MLP neurons of a small language model. Each row is named by its layer, matrix (up: input weights) and neuron, and shows model dimensions 384-511. Each number is 500 + 25 x the weight over its row's rms, rounded and kept within 0 to 999. Numbers have three digits each.
Before each neuron's rows, "fires after" lists the tokens most often just before its 100 highest values on Wikipedia text that the model never trained on. A number after a token or word is its count.

fires after: "1" 24, "9" 22, "\n" 12, " was" 6, " in" 4
L4.up2097:487508482527497507502528498497523476472540462483534486475491471509498512527501463492518475430459528487470532486504517513484524465485513470503513535494496500515504504523475534530464471461494559452515486550519504529529455476523457484495521512488472487523507539492485503514493537486511502521503540516486527500464537523495482484445473488488475526525493517478475497515489516532544499493500

fires after: "s" 25, "c" 12, "p" 6, " Sc" 6, "st" 5, "t" 5
L4.up431:488485548465501503505485487519494442530524520483527488528536479468530483525533489553478495513511501511504517470513502458471514492546521535476501466493485540508524507532520521497483514497479544504520489493488518550501519514487508501502486484496521508526547483505537519532490516453452524500549513498493506477528479482481508514476444536481526481525537538442492524525498530509490452494503

fires after: " re" 20, " was" 10, " in" 9, " Re" 8, " were" 5
L4.up2242:463466520496485524474546506510484513472519491548546495551495492513446463512503438490458468517512520473494549525516500536500530524530551487526539485503496483491538548513476524488417495539515470518527508497467502506467490486509483508487480547471506496447508478479470522504505489538504498519521496458561511468497488481448482528556500507483494555498480473474507470538495518510469516475529

fires after: " was" 19, " the" 11, " as" 9, " played" 8, " a" 6
L4.up947:473490498505495514510507523515521491561460471526480490495493466448534469504545526520512501483455505464469515495502510500584527497484530480547484499497497524515479511517479464499480538534507531537512496493510509538462494534511525525519466516494491528531532522481473521505521463497465505509507470511477530461470480481501480417530443505487505533529513535502506510538543493539533531438526

fires after: "\n" 57
L4.up1033:523486501476488541512466453520532468508464469545506473542475536491501490516483487483479551500481509511485518509520519541509516532483541488538466490528469468509485501497484510526482504506535483497529489519437489476491523487491536466520520501508467484500466479489452485490531545484476519513544533480533490490507532428505470503520527473514501510487515518483499486453484535528530502481475

fires after: "/" 23, "0" 12, "n" 7, " m" 6, "7" 5
L4.up562:519548458467513507488514475522538487497479516502514511496508495491508460533462506484505476508486523507501478523502511532531554520494509520546503516523509524478542521464503479553491484498529436507500478515523499491508546489495500483523499517498494548480441484484529491535475540478502513507537509429467487526524498458507503508498509556478556512498483504485524534487483463515534481493504

fires after: "9" 18, "-" 12, "5" 11, "7" 10, "8" 9, " |" 7
L4.up1735:449487465495512494465504544491520454532547513509478514453500466538553492488513487535467498475517488511460516501537514515511513473534495499490500513500483579495503533515508459526489474511504521502466475510539489473450547471461526509446479464506529489499489495485510484482524500492524468482497480520460513511532571496502485500528505525507493554527451482501555495507480519528514497456474

fires after: "s" 36, "es" 10, "S" 9, " an" 7, " Is" 4
L4.up1051:486496499487469493545525548502499489499468450465534512533511481520479533491489515481492530515522510505471501499442513467482540444464496475495477503495495521470514448484496480500532509491490524504481495523507482502552544519517505502504472495462479498492496462495530493517493520489518509497540485505518480474505539528532508514522485488489484471491480553494476521526469501488511497494522

fires after: "0" 36, "9" 21, "1" 9, "2" 6, "6" 6, "7" 6
L4.up1281:530483489469539455520454492465498457482486499514500458508551480533524483501500507460506511495534521497487532510465476482492502509491510515478499484502474518482488471469490501503530544535462447470494486490511486514498500479525520490528512553509508486490515499533501487549539464496532521484506531490484498479540513488499482522524528459517504509449482551512488497503453483479509535521466

fires after: "\n" 38, " A" 8, "7" 6, "9" 5, " W" 5, " " 4
L4.up1194:527472486495485507499480468523482533495520511489487494500490501493505458493519479488527521470464476523501506465494493496516522508525444514455469511479520507522496530524569507507561490479547474481489497528528425488502485499496486529536526495492491534471472530550477504519543470488492502480455481473559467528497506503512523485528451466515506537489494501534538529536493508439514436492492

fires after: " his" 23, "s" 18, " their" 14, " her" 8, " its" 7
L4.up173:488531542499541506465513454491489544460524480545465473497479526490524505519536477504481525520519498509521485491485504462527497495494519470493489503538490493509513500499474486525510531512506535484491456543504541459511500500526509480498504535507512517436493513486534527512475495482498494494490495498464580466485512503474521488479498504501453508512519434462499486453519535463483494525527

fires after: " the" 60, "The" 13, " The" 13, "," 4
L4.up1552:462486507513522469554503493475527510483481489518516490471496511518498506519553523532531519481486505497524504489487472454488510545514506496498486487505457489467506498539467469490516517555446505507431497480481446539518507463504512500475451495499465479517526507471494516503492478479519511457531470494537496475470537521505467483490524450480482514532521462541490488487551528463543530473524

fires after: " " 39, ":" 16, " damage" 4
L4.up1186:473530497466482525519498516510502477480488458501502542518479467489573499474509502495463463511559540542503419505477501507518496446484494530424490468519521495501513501485527517498456516486516500526521489484498530540491500510488494471491498532556491542504539505475485478491488497483483543495468482499504499458487443492449488508518496530501495510525494444510513514536522541482554470530522

fires after: " Al" 21, " Vol" 11, " Can" 11, " Men" 6, "pen" 5, "ed" 4
L4.up395:500505459466514555509496531541461500505495473506504529545511471481550505505507515508484497528452510493522512477522519524509482438510472518527492471483480468487467515464503504482516484499519494524477509469489507523487450515472483476502526508437500518509525493490499507497454482474487528521529519513540469472500511479540505513504536500472552495497490486489556466454475494478485504578497

fires after: "'" 18, " the" 13, " of" 9, " at" 9, " by" 5
L4.up298:507498463483480526570480463530465453528500543509502434521516506487499469467493502490527485485443453493465469516507466486488519518490498458480500488511520541479526530471506527470491458466509484499478542460516475505529525484479523519531491519476499531500481459481535533507502530451515488468498564524488461485505490480541523464498491531458520513515519529497510506493489555521491501509457

fires after: " the" 25, "-" 15, "==" 12, "===" 10, " and" 5
L4.up501:509473471489494501474486491499537491500484502482495500491486490484520467511480525514477472517449530499503484432495498490551499498527508499508520492518517523489493518506490519502525517517484495501527483497518518505503512469486516513488519474530506497494513488492527509504493498515499491468547488550525500500531560528505493475510478496512485504440535452467533522474422500494503507464524

fires after: " " 56, " |" 9, "|" 7, "4" 4
L4.up181:477500483515459471523501498532504472447494498460498549490434503542525506505462522525532520515516485447494560471478481484493467508539506498501477477517543488459482519521467505547549468540503489521479500511519486520488470510519544506452492488526449502501491462546462486509477525507484478509496542479502493467492515521471481520486503533518528497533474461500471541514502447486528476485477

fires after: "\n" 78
L4.up1122:496501552522517504522521528508489495466466471480514516505489473465518529505493527521526529461505523488488530518463508488483536528500465489497494531484539510440440548513543470491523468504505528461471514458546555481511526516430527537503494519497493526519499503530474547524488481504539512528532507459473476519488505533527443534504506546475510494491479525521523438470505526507479487497486

fires after: ":" 31, "8" 16, " ex" 5, "ac" 5, "°" 4, "s" 4
L4.up1123:520503467472545491512520513453541478507487453498481484529492518505495506480515462508517485490533505477530455469496499526516463484492477522506498482433530448512479484484563543512518451518468502520498495503500466522497494496474489472510500525489465480512471518455490489484512497484477473538492474479502498504522497504534477459511540488506469498577504531491495532532506476511488490491524

fires after: ":" 50, "′" 7
L4.up2082:483459480492542474473500490472462488528478523475508489503486491528499495508523513528499509543490500477517524490489522517531509486473550546525516431462486497497539513521533545474519476540517504509493495504503467522486524562503472481502494491506469504491491509519497524498505480534523468508534442493498516474507511512505511460530466476458495478536470503515516490505523499483497530543503

fires after: " I" 19, "I" 17, " We" 6, " re" 6, " T" 5, " not" 5
L4.up241:492467501521537497547489472502498521479509517528505524479489497508555475462499496463508480483521504495514500511481499518487501503527504500535509505539488518484543504476470473454469513464492479492541494518490471505488524473500515494513471451509448515466477495504495502521521494519441486480521482436506523491518507522542486504494478506514522522500507529509476490502471499513537511504467

fires after: " re" 12, " Co" 12, " Mar" 11, " dis" 8, " Col" 7
L4.up976:512501462478507500469519469547540463524534500488507496516516523526518469559511500489538510519515499538531514539459515556429530533482483548527507498539553528470514491527506484472487466510495489526495464524515504493473488478496511500508545494465457483474498446531495483490459511504489543503519547494504477480511502479466485518491572483522503519463486501544475521491526537489465522494478

fires after: " the" 30, " The" 18, "." 10, " " 7, "The" 5, " with" 5
L4.up1313:465511461499514481480503511523545538554446489539549488517494522491493477516517514515516473497504468518519459532500535451504500519505527447552494486518442509448517478489477500456459473514505462524487472529499483543496533502516469542464488455486481532444484490498489545545483493482492509459519456471486500509493512470485463510475496488531515501497482483496491506488468478512545473469480

fires after: " to" 44, "ly" 7, " who" 5, " can" 5, " was" 4
L4.up1235:498487516548506538493472496511504464489493496510463493517543515488489470491537512497492484469510480495486522485520540521556468483526485441505517494531496525467480529499468521467518500524481511531474473521509519491469523475494522477495519485528479477506538470509526480500526477523495478447518497507528510473528506509461441570490461509432476484439481463491481480526513492513501478539477

fires after: " " 64, " on" 14, " On" 6, "On" 6
L4.up367:456486554505494515469509509542489509474483487471515487499494474504485509505518529488541499470528504501483512471522495501482480526509526478509499482523468517495497503518540514484492472543514491530493514493520496490519530491521510489473533505490473548471494489478462538513488505501548509496530503506508490477497508555491478495515465529412496469519512500485525513475456472468497482487510

fires after: " H" 15, " J" 13, " R" 13, " B" 7, " W" 6
L4.up736:516486490506516540500520487451505446520508523504486487520518484500477507560485555510430502522502506506531518497541496528458527517517480490541463477524506524477524517496472466511501477482478481487465475498521488491501492480485494521504524476481465466510466496510473482528508489540507551505521492530522484511499536511510502477510505480560477507511508445484512491529529465491490519468483

fires after: " " 73, " Ref" 5, " c" 4
L4.up422:508515493505502514476509475516550466522476539488518562505514496531473498469536497531490476504500504529487471523516495473524474498560492538480500520517500499531513481474477510516528477499488481530468488539504523451463477478522495499502472475482498469528533492488540498575491494489486451488509478538493500518465517529527470480486501545482552493479491511469517470467493506516517510522463

fires after: "s" 39, " Sch" 10, "S" 9, " S" 6, "G" 5, " p" 5
L4.up1728:496525493515507510515527485479494511517438479515515488532490523517511475509485509485500499516496539474468478541476456506496537511493487496495523489537496496501497480440486405483529511531482486537511469501469509504501541521504504511495454504494491481487484489511511524468437501450543515534516514517508557487517476489543485475495510550521521511552522499460544526455524534506480488534492

fires after: " to" 20, " –" 10, " has" 6, " W" 6, " can" 5, " consist" 4
L4.up448:516501522482521503478509512518550466494495473513509492519496500531470483483561515466534509488558494545469494516488563555474494483485511510541471485466488469498505484439485481540494481494517471516484535501525501489512487511485509472516480499510517495513500504491500510503488480493496498467476440487479513504509494488546542516476504503486538503543502463500503483506496496514516488458528

fires after: " " 57, " to" 5, " age" 4
L4.up783:456464522503476554465496507488495484513511516472508504503525477509498497502510477536518464506501509485494501468467482521481534506537469473489483503478463516489478522480499532549453497547496452501545490527528486506521483510542507519461506502520471506509530482444526494573508502457521529481473503491508477473510527508487491457514495471475506502518450497504498488475498526496491477473492

fires after: " the" 41, " " 14, "0" 11, "2" 9, "'" 7, " for" 4
L4.up1743:499508514510509526571478526521477495531510461496505460502509509501489459484481567551448521506493496529476514491495492512535570512527507493530491496530492493503509494504472508498538529499482502534464475524510489529558531525456496528517520482464477496504436513486484537545459501452487498491496478523522574448517519525493469462481527489464468472496477507510470461500515502469511544518543

fires after: "," 40, "." 21, " New" 5
L4.up693:527493459506509521528514554522521501507504532518495510469456521527524506501508466464484510480531525470529464496463493475492516470467546497568488536528506502522558481481502504494479489476485509531496523516499509520479504498534530498500497520476520477505510489502460490523513488533469493482487501460508547536517489463521494453488520497498481467510496491478484515464488522491518486490528

fires after: "1" 47, "9" 22, " " 10, "4" 5, "\n" 5
L4.up1100:523483497516469485514478476484496513485480496548538485474496472511479501455498509508477491498499451504527519508463523495489499553495492472468546525507480477510491464517456501479485489491462522497481512507523527475471477453490523520518464477469489531503487490532470514513469519504531487507497496523509498513512507538546509506495471455464523536523486568528489496517519504527478477501495

fires after: " the" 30, " " 9, " con" 6, " E" 5, " Mer" 5, " re" 4
L4.up2058:517476495510497483529484512510499499494516466474509551479530485481486492484481462485480493525506513549498505507515486518458516546493525498531487525525557501525496521454466478515435467516499487531461502514500523500519493478493507494464476500511524513492502469526506515540512477484537499431508540565505533489506475468494486503506490477531442533528465493495505478477488450570508501494519

fires after: " V" 14, " I" 14, " U" 9, " War" 9, "h" 5, " W" 4
L4.up644:512492515504546516492483469506528531528500549502532547505474483509451503455530522513515505475503517503532525498506506485523540492512482533530488476468518458490513497492494557513450499486499522494505515523487496484483530519503508518465507489494532504512528518525492486490508528493462516478485488471464531491549493524452508476459478506501504500507466481513489486510475524503500469499447

fires after: "|" 32, " " 13, " the" 12, " re" 6
L4.up360:497483501532457525483508496469519492514508516485503517500510501529515493459532487493458511530531437495512494527530495492473464519505522532482516483509496483485527508479465529522512490544496495523497528535493521498491469496485503500502530477489515518486508465484521469522534443510489518471521490516507486484503491474472530460483486448490451479487508500496501500508520458532501522489503

fires after: "s" 63, " S" 5, "es" 5
L4.up1061:490524538527528525487475470476449478510481490513471523491503495484484540475516514543481499468516479534462488535533467473524465500460475491487520486454479519506527500459506521543465494503463523496535485493477487502504480517498517517525482552501480507489492518476473445585506489498463488499508538498447485486523478487457482503495504511468474501475468505516509515528506488469478520504514

fires after: " at" 46, " the" 19, " " 6, " At" 5, "At" 4, " a" 4
L4.up230:498502494513477494525474491499513505502494489484467497486499511454554476498495525516488505476471566541504494474546512505549491496498535547527492490532461492469494563522527467509553525478510499510526490490527495513506549510543507500490469469500528459529538526454493492527521536447501493534494482498518477499527475579459521531489500504464454503484535470533492511493512484475512493524471

fires after: " " 44, "-" 12, " Green" 5, " Open" 5
L4.up430:467459506493468470444530517565513497509516484481470503527486501518479540525490472463536518511507495519511550486440476464475459542500478485446536472506486495524501469455503457474473492517483545456510503505486517480506482537506515480511472464502535503493520481485503476505476503517545466496486524495476557487528473535488481481506474523483479533545520502539506519504479477502506461485481

fires after: " " 36, " Green" 7, " Dem" 4, "2" 4, "Po" 4
L4.up229:533495474518439497485494536510512500526467500508496521483545496528481473505484541472545480527510475535494454537522502491491529503474508541461482520541466491473511534489496522514544532517465424515469494468504524508530517564475451458513476498522454481528472495487495506550502485456464514530504466511487492494537503506557501470498496495492495511452515521517511539511532463485493479494506

fires after: "9" 39, " " 16, "1" 12, "8" 10, "2" 8
L4.up1978:525503516502490530481483516519511491467484533504450506498483517511500511511502506477499497471490532493516501497480497469481453522498503514528535524483519506474524510465485511487513500531516514468520509523452499493511507494476499531500551533497502527506512487499552484521535502499526519526527484506528494519499536494445522516515540507514524489487497524495468506533526478515478505522504

fires after: "2" 35, "4" 23, "8" 14, "3" 8, "6" 8, "5" 8
L4.up2288:490532522472499535494496501496509530486480486510503516547503518469486516489480491498525542500525530481516534478486480533495495480462514550486526513512479459492487487490494566492476540510495512498455537473520528519478489487550519489498463509519548537501507490511490507488453481476483475542479485551504479509467501476508512486496514508501522476525480487478472479482529484519508454495525

fires after: "s" 51
L4.up1290:476517513478509510534531463474532479439530505528481510511494498507473498474538523583507545549480488488511539554494525515491520492474464483519476496529514512474472485526505455504510538547492521523513484527470512519488516512495514476513491527492513523507510501425492499523533461508484518511496464490516464576518493531505493500494509495536452531468530492483527523507541484454488453507510

fires after: " the" 48, "s" 9, "'" 8, " All" 5, "y" 4
L4.up1631:471505504479455560508484490554484506530477523468514466531502481479471513481494485472441507469524482494472516494494481501498495535520518535484529501503482539515504496498548553498470468542478521515513461536509497540500517484461512524504535508541470503537504487492494516520489498508521473495527503506487491509459501484485426517476532497504533500555513506527524485530520501487518505491492

fires after: " of" 38, "'" 8, "s" 4, " in" 4, " from" 4, " these" 4
L4.up202:524538456530486501487494507504535483512444502529520505524516506498498528469475526486507489520466474472478524512512475476508480511515514450491492519546462452492475465488454501483490510508507475531523443473482502462502491449526462469484489497515482486475509510490528521529505511486532534474479515519462477491511514504500451521495517495536478487547520482520456526499535517478507518495531

fires after: " " 62, " re" 5, "-" 4
L4.up709:551482508493486515486529478532505466514496485482511502511526494487467497537549497491515525548504509534515506522511492518455506538507500494481524484490434459462495497460501467550494517519472489475518512513532574501510513513485516493545487472500530524475528499541517486499504497502533497535553500526482492500493495500534543456480492508502501530486494507519532527495491490545520491536471

fires after: "1" 33, "9" 30, "s" 7, " S" 6, " " 5
L4.up641:471516517508495508510518514493494551542487541515502512466486509526474481459509478502449472525488503483464521490498471532470505491465502543493473489493523438490471511499471551479542521465524512497504515521533504497530469491479520506494500522505518484528542460518517530505510527477484513523522512503508479484530518469476511493495465505503475491496487505522497529501513449547480448507483

fires after: "\n" 35, " " 22, "|" 16, ":" 7, "1" 4
L4.up1708:463497532503489485562479521532537481519472499452446520488460497534524486535493485502491480498471475491507478484495488509518518504499477502491506512534508514473471477493465492519490545517483501508458466452480509470536489506520534477438520519542503478491505505490490497514516457508450544526490574501500487492522480493511519482562494514516507504542481515530506537524523452495483514496514

fires after: "e" 31, "te" 9, " E" 6, "de" 5, "se" 5
L4.up1819:531516477513490441484509520505499508493491546562521490452509480521479505530504511502477526526505492477509466547522554499506518526505511496512497484483499492566499499509472463494496487464530517495480507492474480473476500502496475487482537497523529443484480486513487483477462530523546545527470517492489501512472535488511517475518466467501488531431488494496476523512473480541500491515517

fires after: "'" 32, " the" 23, "ir" 8, "s" 4
L4.up1380:491498460528461461479514467494478499503473506450484466489498500540520506529499516502483505491483480481500462514485495491479471454516540550497489468506521489507464470459497552531485475505513482464521520483490504518436522511480496540512461469484493467449521498473527518516462490486532493500510500510498501567510478520468480520487531489511517470486514499466538461508521466456508496529459

fires after: " a" 28, " the" 12, " A" 12, " to" 10, " an" 5
L4.up1551:536469498525475489486523509468501484512477534504522511492502506482506502507534522495571486502496502511527402504472500452491522526498530523518492554520456520482494500523483561545487469499504534481499529547492498495464553504487494517458474524503520475532487461464537523473493466528502472514497521495486528484503557489499527548484500477438498468506495478483520521480471525534502476530542

fires after: "0" 15, " Te" 13, " Le" 8, " Bre" 6, "o" 5, "on" 4
L4.up269:494483471505505512486510565502527545505465505533507484528514490505491447508521492493504515499516520470493519526496512458502489513508509505515443448521470538487521529520473529510534507506508482512512443496462517534470466541526474502526488532470512491513496491526464488497476553498488528485542496515530495498507519457441501427491523520472479511469525490522499477488475505567506549511500

fires after: " on" 46, " On" 6, " the" 5, "On" 4, " " 4
L4.up1408:466517506516505529486499537478458511544526498530482511511519514507485463486500478524473493477550501513514502490492554495516486493500535526501502485488490492512493455529483469481460486504493501514500497497467428497495498523524506539550526491491494487478545483456491464450463535478518490542504518506509504501505504525469528582484483511483565516499510505537476502465472533462486511527460

fires after: "==" 35, "===" 13, " |" 10, " and" 5, ":" 5, "-" 4
L4.up527:526525483479491495464472461483514506527519481449472503497483482511501460512482466452539497504506507520511486543524564501512518457538512531522494503483453487454511514455488527525518454482501516508492488516517465467490499485535478525504515469523536530505491513488505513492542476510487520458513525501433520497493492504499494537489508539568444542478476497466489503525462528481507508474545

fires after: "0" 27, "2" 11, "c" 7, "rac" 6, "s" 5
L4.up2148:498555530510479542445488496507470468501519551490528511507469453488482490484483521484485501483528500497480502493491457534496503509496522478509474468491501487487456499495511527497516507491521472476504499460463466521480506469482478489512487474504513514500483505488487500493471489528459526478569541450480493503534515525488517518533501492522515510512481479516510502508537473495509502482495

fires after: "s" 14, "k" 12, " H" 11, " S" 7, "g" 7, "t" 6
L4.up1329:482502505516457515526470450497499540530499460514528507512499478508485481459486502443517519493518518490479467508444507479522543476499509523509517486525502483519477498545563491504523484498489507530518498493484479501528530497492479514525499527510509513511470527478540504460519527534512478494533513468509493521535473462521486479443474458530480502510495474475496486524498526458460472442525

fires after: " the" 62, " The" 17, "The" 15
L4.up1466:483497478506483504498526519499491437567470488483506506473511482462468464520507528488518491500495469531515485535460549440501511556522525460520493522496525464501498433484485479527482502561521483509489504470483466486458512513529488535463481488481480476469427502458486482515503504501540559483491472460491435489505485512504498546494493495523464506497499471511498493490490492473537552514519

fires after: " to" 20, " of" 18, " the" 17, "'" 6, " in" 4
L4.up683:507518485578486521527508543466521479476470485518489508506500520477449490484521528476504494513470505497502484498480498501534470504516482516545503516486511484512508527500497488470507539485492486522500474550528474462489492493548464525521481525517520496462488480531491470517465441533550544454446501510460521496519536468518503477528513475511493461476479515499460526491513486521488515496526

fires after: "0" 20, "1" 17, "7" 10, "5" 10, "3" 8, "9" 8
L4.up427:565509526500494493529462459465502513456501498462520508527492485463491508499509531487504518520471510501462504516517452514535511498535452530503470492533476477517513487464546485497518525472477518477450506498526497525452494503515508520482451527487488469485476470532504499536519520502538500471459481498488484512498526505499493494478494481501500545510499528490500438504468541461507511490477

fires after: " |" 37, "\n" 18, " " 15, "|" 8, "-" 7
L4.up1050:503530485466477512506493525511495455486488464518523500507492493530498487538525471456505493501545474496463501478477533463537546492529485476484493538503458499484522515517480517503555517484487463462480508508488494504467484481500465547507463477505480540508520512494470459459573493484521508518512507500459503527503474520538481491490510493527475569471511512508519478492464536499492509501487

fires after: "s" 24, "e" 12, "n" 6, "en" 5, " All" 5
L4.up294:481473506498473509452431515456452502466474465535518521499530480484526478516515479489478549507536531469485470515515474496514508504502492462491489512475543507472486457502505483498446543489480491473532456520476475499484564521521514515503480513480456510511543476461499438475504480499489548508530501502534484518541494489487518472520474491509518482545526525512471519450472510518489535525532

fires after: "9" 60, " Chi" 4, "ga" 4, " Air" 4, "gar" 4
L4.up1152:510491474487498504474494479529542490489439506507514465545501466516535500455488470500484443492505478481492520538491504498504521538495451497458493515502528500512494457456481531512467456514481500532497483477545502500462453489517496504512539494505481535492551524496483496489500516507487485500514519515494540524488482484525540482478517536485489524530441498465512484499449490495509507503507

fires after: " the" 38, " of" 26, " part" 5, " in" 4
L4.up1843:512480481500507487509503473475488484524462517457519504454480525451447503499502506496526477502481462535457502559501502458509543493474514499500525519505518514499508482520468484518534498538459501473483512509496490493539512513500484500508444521509486510487476507542477483522474502505512548515470476473501469475490521501496489504521495548464529470497537517489478517509477491472458515486449

fires after: " the" 45, "\n" 15, "|" 12, " |" 4
L4.up1724:472457512490485502508437526496526501516503467476492485479466482526476506481495491471504577511533502538520470472491508514492488552525491501476517537463555528498502544503480514460500451494483477472494488531515484499509491478467505447534507489488493477480510533482490542517460498476512485517491532489502482531523470451500477495501517485492521469523486515474506544535439454525508512517472

fires after: "\n" 37, "." 15
L4.up1128:476513506535496552526469493494484469518455495491516500429500484496474511495473542530517472495479518483527501524534509500514511485508492484505504501502515540464511550504515511526483496501498508506489536483494482473499510498507473480524484445465502553511536503511533531535522493516449443508470514505462523454487512513507513502504510519469540453494454499500508455493528472453515519523480

fires after: " " 33, "2" 10, "4" 6, "6" 6, "1" 6, "-" 5
L4.up1081:489452513448502529508489461500525456532510468554466512510535480475470455485513474491511493494532507520489495504497481483486481460468483496458484456544483441526462519489533521495500537521506487498505454478537484511480512473494483506510494502503512513498472489459488496494516498488462508485515498530464503452493540484480490481540452495508519479471488514533525544485570519499475497520489

fires after: " " 40, " |" 26, ";" 6, " by" 4, " –" 4
L4.up568:483492498504493477518453496502510482529481483501448483483499503527460495505521523488497492532462450549466509537568526477503513546454519539491498542523494487480483499459507477514565490486517512522512482495491541474479494515424545490517471507508493488500512502481534523533491505528510535481471541485535426498519475445481478470494497550512427525512480479525501480509489527487511477527548

fires after: "," 41, "." 16
L4.up282:496487518507494490464532521510528465469476524462493485497498457543508504511499550491530440489506496503460467478424468501485489488541520461490475516483494478473491442507503545499487519494448494555511457516497526514496511507551475525496525496481482475520516502519494483498528479544486559420510518494482499508531504503520505475549511518530500545517539533506538515491457523528509489472481

fires after: " the" 50, " The" 7, " first" 6, "The" 4
L4.up2195:476519454484493485477462481495496514525482500463534494483482502462512471475486509527531484499498507551456481516474506477507492463517532529490484504466522528460469510462501533458477479537488512469513494547589493511502501533459536498491486471471455482521495486435487519535492482493484514487524533524551486499511540463512524516464500474466485505470470506498520499531500535522496465523456

fires after: "\n" 34, " a" 13, " |" 11, " " 8, " was" 7
L4.up748:514505489537500433519510478506498455498542499498466548499488507508520479472500478517482524522503524510505510497502526518540505484456521519502508481489501521461433491501512502507480537543505520491486515493486499535433513534480484505495475507448463490541467495469497527487495498505517460550489531517486514473474476484536490473472466473496511483504503512491543499475501441484507471563493

fires after: "\n" 75, "0" 6
L4.up940:489503506489557466493480541474525523496476487507480506483512488500502504483547509472525479504511488473501503460494542476493524522471526518514512516514484508491509553544532457487479520498506532508534515483528518530453525488548487459520510499508531516456487508523486506557508497515436490462503505528469503539472463526451473497507519501508510535499457510515520473519562498501510510496482

fires after: " of" 21, " University" 21, " Institute" 6, " the" 6, "s" 4, " a" 4
L4.up9:520469489487504489486471442480507491538516435504499482552504464482466494463496484511516518467529492495506492503474518519505534526477536528512507534489525515495516480525517506535475510539488525455523490505534485501455490491474491559529524505502507536515544497444509496520496517449493472522493458508508521514519475496467495530524504478505517522505490493479528496462484473523521489496508

fires after: "s" 31, " " 31, " S" 10, "ac" 4
L4.up1093:513506480505492478513503488457499500542543513514492536515533488519480481487524540519510456469505489526470497503516494491528527505486541498485463489476462487471497546489479475490490509525517463489492437472462516506526496497503501492475494518490507497550488530476530478499452459516469472507506485529479468555473506491486483534438511550523523530496509528445507550484491541497518460519532

fires after: " " 44, "-" 10, " un" 8, " make" 4
L4.up1177:493497512531518505470534540497494491468487481497484515488480486511511527531518473481521492496542496527473491557524519474501470520536532515473473532524523513486540497503526499496476460517484479493533499531505503481473554490496500542481471460498494503575490512475505498515490488489538523498503517512531504510445502492565523504500461497467487507533524522463499500507470527489488491466522

fires after: "s" 47, "\n" 14, " S" 7, "S" 4
L4.up19:522502514460507500515516499439493516534486476497489493553502466472475459515504516521461498490501456479476469518481490465473488539533484533546523467441516483458499479504493511508531491475484543463518502517494488462516527502515516471488506495499516473509476493540461542542516543505501530467532463452530469503526490517512481503501501496467497467501592504468550492507500475462506490496467

fires after: "3" 49, "1" 23, "2" 7, "4" 7, "5" 5, "7" 4
L4.up806:498475464483507499498467486475545530548488493522559496507472498475498510515508486547528532490527517431502522507444490520510542497559484509508491517538484465500482467472514450519508518508477514527467514518515516524501495484521493487515521536502474531505520486504484506537510528478482507509520464492513455492467458537495503472493495502498510500525517500516498478510533449468515457504473

fires after: "2" 25, "1" 24, " " 22, "4" 6, "3" 6, "8" 5
L4.up1009:498495483524477515472551465540590471503518524532445514503523509456549487490496515499509505472507494485523477496488490521506491489489561524490517525505490519531501530516518523550488518540508503488488490502507515525479492438473509490506454506489546536478512467492522481500509490461497475518495515499531529514533478486497463429515503504549502471537538462504490496535493465472470470518524

fires after: "\n" 82, " T" 4
L4.up1191:522489496499504509553498525487468513454529482533494463480502494495527493471508488481543506495491485509466497528493487514523497489473494507486529475537493528460529524477490497476508513526521468500486464527478502511470472535493535493508441527512484514490466490508467475476415486500482517497486486486457503498507496510479574492525506515496473507501458490495504493487485517438515482449502

fires after: "s" 16, "R" 15, " re" 10, " pre" 5, " Re" 4
L4.up1890:459509504510510475492495495466462547457494526520485498507494467456504488475467493493479467501491478527501565510517484500475497527532530517523503466493494480496518489496506523490521522493508501531489526542502536500519502493510473495547518461511533524470482516504514537513509460488522487486477535486498530519508514456451473475507512487498498517461515481436479501507483495466508543462477

fires after: " has" 25, " have" 15, " had" 9, "s" 6, "'" 4
L4.up205:511475468543471532493498465472500535526516475528500509537497517488487445509529482451524510513480559466485503501545510480529468472493492505556474480525476537472496480522480525519444503500519502506531478538458468488462514462526489515535472508468517509479523461486508497512513462493489541505497501536509483512497512537480505532511479495480465512524473468525513476538486505520541500487504